From a checkpoint of a small transformer trained on Wikipedia: width 640.
MLP neurons of a small language model. Each row is named by its layer, matrix (gate and up: input weights) and neuron, and shows model dimensions 544-639. Each number is 128 + 24 x the weight over its row's rms, rounded and kept within 0 to 255. Numbers have three digits each. A neuron's up and down rows have the sign that makes its largest values positive.
Before each neuron's rows, "fires on" lists the tokens most often at its 100 highest values on Wikipedia text that the model never trained on. A number after a token or word is its count.

fires on: "5" 62, "6" 38
L5.gate226:140088106129089151142118090121176137089127131117153151136137105148123148127116123155099138103117100141118099108119099132202106117147132188134110152112113140140115151135172122101116157157131136102117124101159120155136123128116103122087096157152084096126132162141142128078145147128116155121
L5.up226:120156116136125098111154142112186134098134097134110171134175157134172111119122186106183156109151131091074144125086142139126124096143132126086135101087117125126099104131143109108160122143179131097140106166154144132152152146066084115119149128123141117106141143104149140145136109101132116123

fires on: "-" 39, "\n" 32, " " 18, " (" 4
L5.gate451:165138136152140120155107153126108084166147074090105164133188107064136137113141094159166096178164157144155104105138143122151116106137133109085141122118149136113126136062111131111144148119128114174090121096118109127139087132118095138143141112125118136105135115119133135099109136107143125120
L5.up451:182069114097149113126157175117181143122079103093155123097154096126116144114157122131151123148125098144117146136135160132128166143108117086113153126116146155141151148107119108128137136112130178126146146102121130130155072095131120157152162123119119137137149091116159083149130152129073138137

fires on: " " 94
L5.gate472:155120166124131137131134090153129123167126132155136144132123097178116090123154123139120143136136184128122121111115168130137140109129087108132178115099098147155184135082157111134136070144117177131139130140104123118093136094155117121123120079139119115114176136113091126126124140126144126118
L5.up472:122118141117171120118113130131145112135126154087145135129148136153123181140143118130120131119129123096123097113129087132136154145126119127113134101097092177111147128094111102139133137125121182107142153108146108130124119130117116113121128103146131111111148171158120140116131153125131121134

fires on: "-" 37, ":" 26, "\n" 12, "." 10
L5.gate609:144111115094097125169146175066094098139132099150131149116126121144176158128117101156138110112127146141144113172110111083145115114124124119134124133192125137163136132119111115098124110124151143108121114094115095101109099101106119135138119120097115171130107120109153123122135129154066123119
L5.up609:113121135110066149112155116134121138133106147174168124137138138118120115119120117143121151167098134096087134117154155093115159121125148093111119131139151072149139134116140087137116093129079129151096145123158128182161127126136135113148141124136036161124127155121172131135115121128146155169

fires on: " |" 22, "0" 12, "9" 9, "2" 9, "1" 9, "4" 7
L5.gate930:093129127124126099126114141147118132125110108117129146148143160124104122164158084098120138142128125135130098144130145135108087133154101118091132153097163139123131108114155088130124108112160117100136125153109126153099143133123160148104136121154109133116120164127118092122148154145093126116
L5.up930:152088077133109106158115119152129124153120135123127163152138129105140131146116116136126112111149153108127147139115147125084098103158148129123132130073143127156139136107151151114127112108130158106079136098107143117154111124140092125142160150155136101152118115144123088113101161099113165126

fires on: "s" 28, "1" 16, "3" 5, " " 5, "ities" 4
L5.gate210:093116115169168148139134105152170123080129145190158128131146156073114132113141123119090154126159109111093102132113113127147135161170166120124184095095114130093090127133146097144128141130110112108114130149151080098153117162142128137153122111149152149112096133154126180164084156109134143138
L5.up210:119076102117121123138157093123133111166149122079108155130097134109121122117133114112131133120117151139112108125114118119155156110145131129136110107128132172087136137126122112121113112148089108120122124130184136116167142112136151119086152107144118173117137123158132126147079143145141130090

fires on: " " 20, "3" 14, "5" 14, "2" 13, "4" 11, "1" 7
L5.gate1030:160149109099119128079097130135146143099130130140118135130153134067130114082127170115119115154176086135139112155150128109141103133140196094160092100095138149127105135131151097122105144143107115119140170154093115154098176170138158117122139111127097112067102152122151106099089119114093179097
L5.up1030:106119119148177128134115139100146145119138111120083151129177126127125181178108130154156124089196105120095126138129171093149135158136131087111138149098147114145094088094118117117117100159119165171120144146152124137154152134156133124127128101141138104101066108150130134121131160145161148102

fires on: " " 100
L5.gate418:143121115152140084129152131179172158139140084146124124124121166150154140099164130126131133130120107123162144182147150119131125139116074140140166101122078142103123117135114098121108101148136106115125138133159106139145113143137124207143121118144169153112100133112082135160124131150151145151
L5.up418:099125119137163131128138132104114081154140117095144146145153172104121108095150122132114105172106116097139142142083117124154160135144101058138109087128155136112118139138139148095117110119128144120087133086118111105148155141098130160151124105115083120140123133124134119101114141175165094096

fires on: " " 44, " is" 7, ")" 6, " was" 5, " an" 4, "s" 4
L5.gate511:164119133139123077121156150112128127113147075125107095159114113165141137164126142141136139110125116104134133117117139096147135152092123142080198086136118052101108168145135134120141145134106143138122133141149130139169115146086133117124095167157104152091135113103121057165132105139104127147
L5.up511:113134114087149185148124151092136126156144154116148108127138136101161111122121088145105099122129068148164125173103094093117094142133095063169106131118118162111102106163116130128100130136146081136081096090141119119126128157133108153096139132120121152142162121137142131130177140114128175121

fires on: "," 43, " later" 8, " time" 6, " second" 5, " " 4
L5.gate1235:174142138090161116118136143143134104149169103183091093106094128155160177097124121084094099148115117100117133148119152121132167109155112122139183142137140151135167069122091084140099116123143134085146127131149156168141129107130134127091113129191116128167164131099114112135092130149163119138
L5.up1235:156086152093106150144160156146138089123166135097139154124127130121137125096122107096150090141082135151120140094168094176115098140141104101138140140127142120171099113106134104159149133147164145090167105116111086112115106120107145114062137166141144142128176112109108137143144162127054156142

fires on: " " 40, "\n" 29, " Spouse" 4, "R" 4
L5.gate105:140151137101122103132107153121116137154136112147070135091136110152165149127152099178144099156111158110127119148099073114154129117114115102156134106142101140118126147133132098130096144092093144133127112176120149150100104114159162161125138103132122158076082145093105151161101141132108162137
L5.up105:115172097136081136127159131075101113171131076115151159146103118117131101097135136087097143123105137116111120130139117113119155161112139082124141125131137162130102136086142113088111145131160117160113135095146158129110123133084098109146091109107107115130122124140148152094118140154103114152

fires on: "2" 58, "3" 19, "ed" 12, "9" 5
L5.gate21:097173099093126149118082101152148130140122164123132169106176153124157109135159133139141120132174153137120096143124158142115139149119114146114128088114098122121130164094107127128133139139135119104146144151101130106134162138148099116130137125130130126117129138116080148128133117133124131101
L5.up21:136114127121142141118144119129149123119093115157099151122159084143137121085131154154129142123133132113095111110144150128147081130117117117094124143097141128136171115124152128133125162164111144118125146139138149118120097095132203114143132140185113148136139139123123091127135127134140129094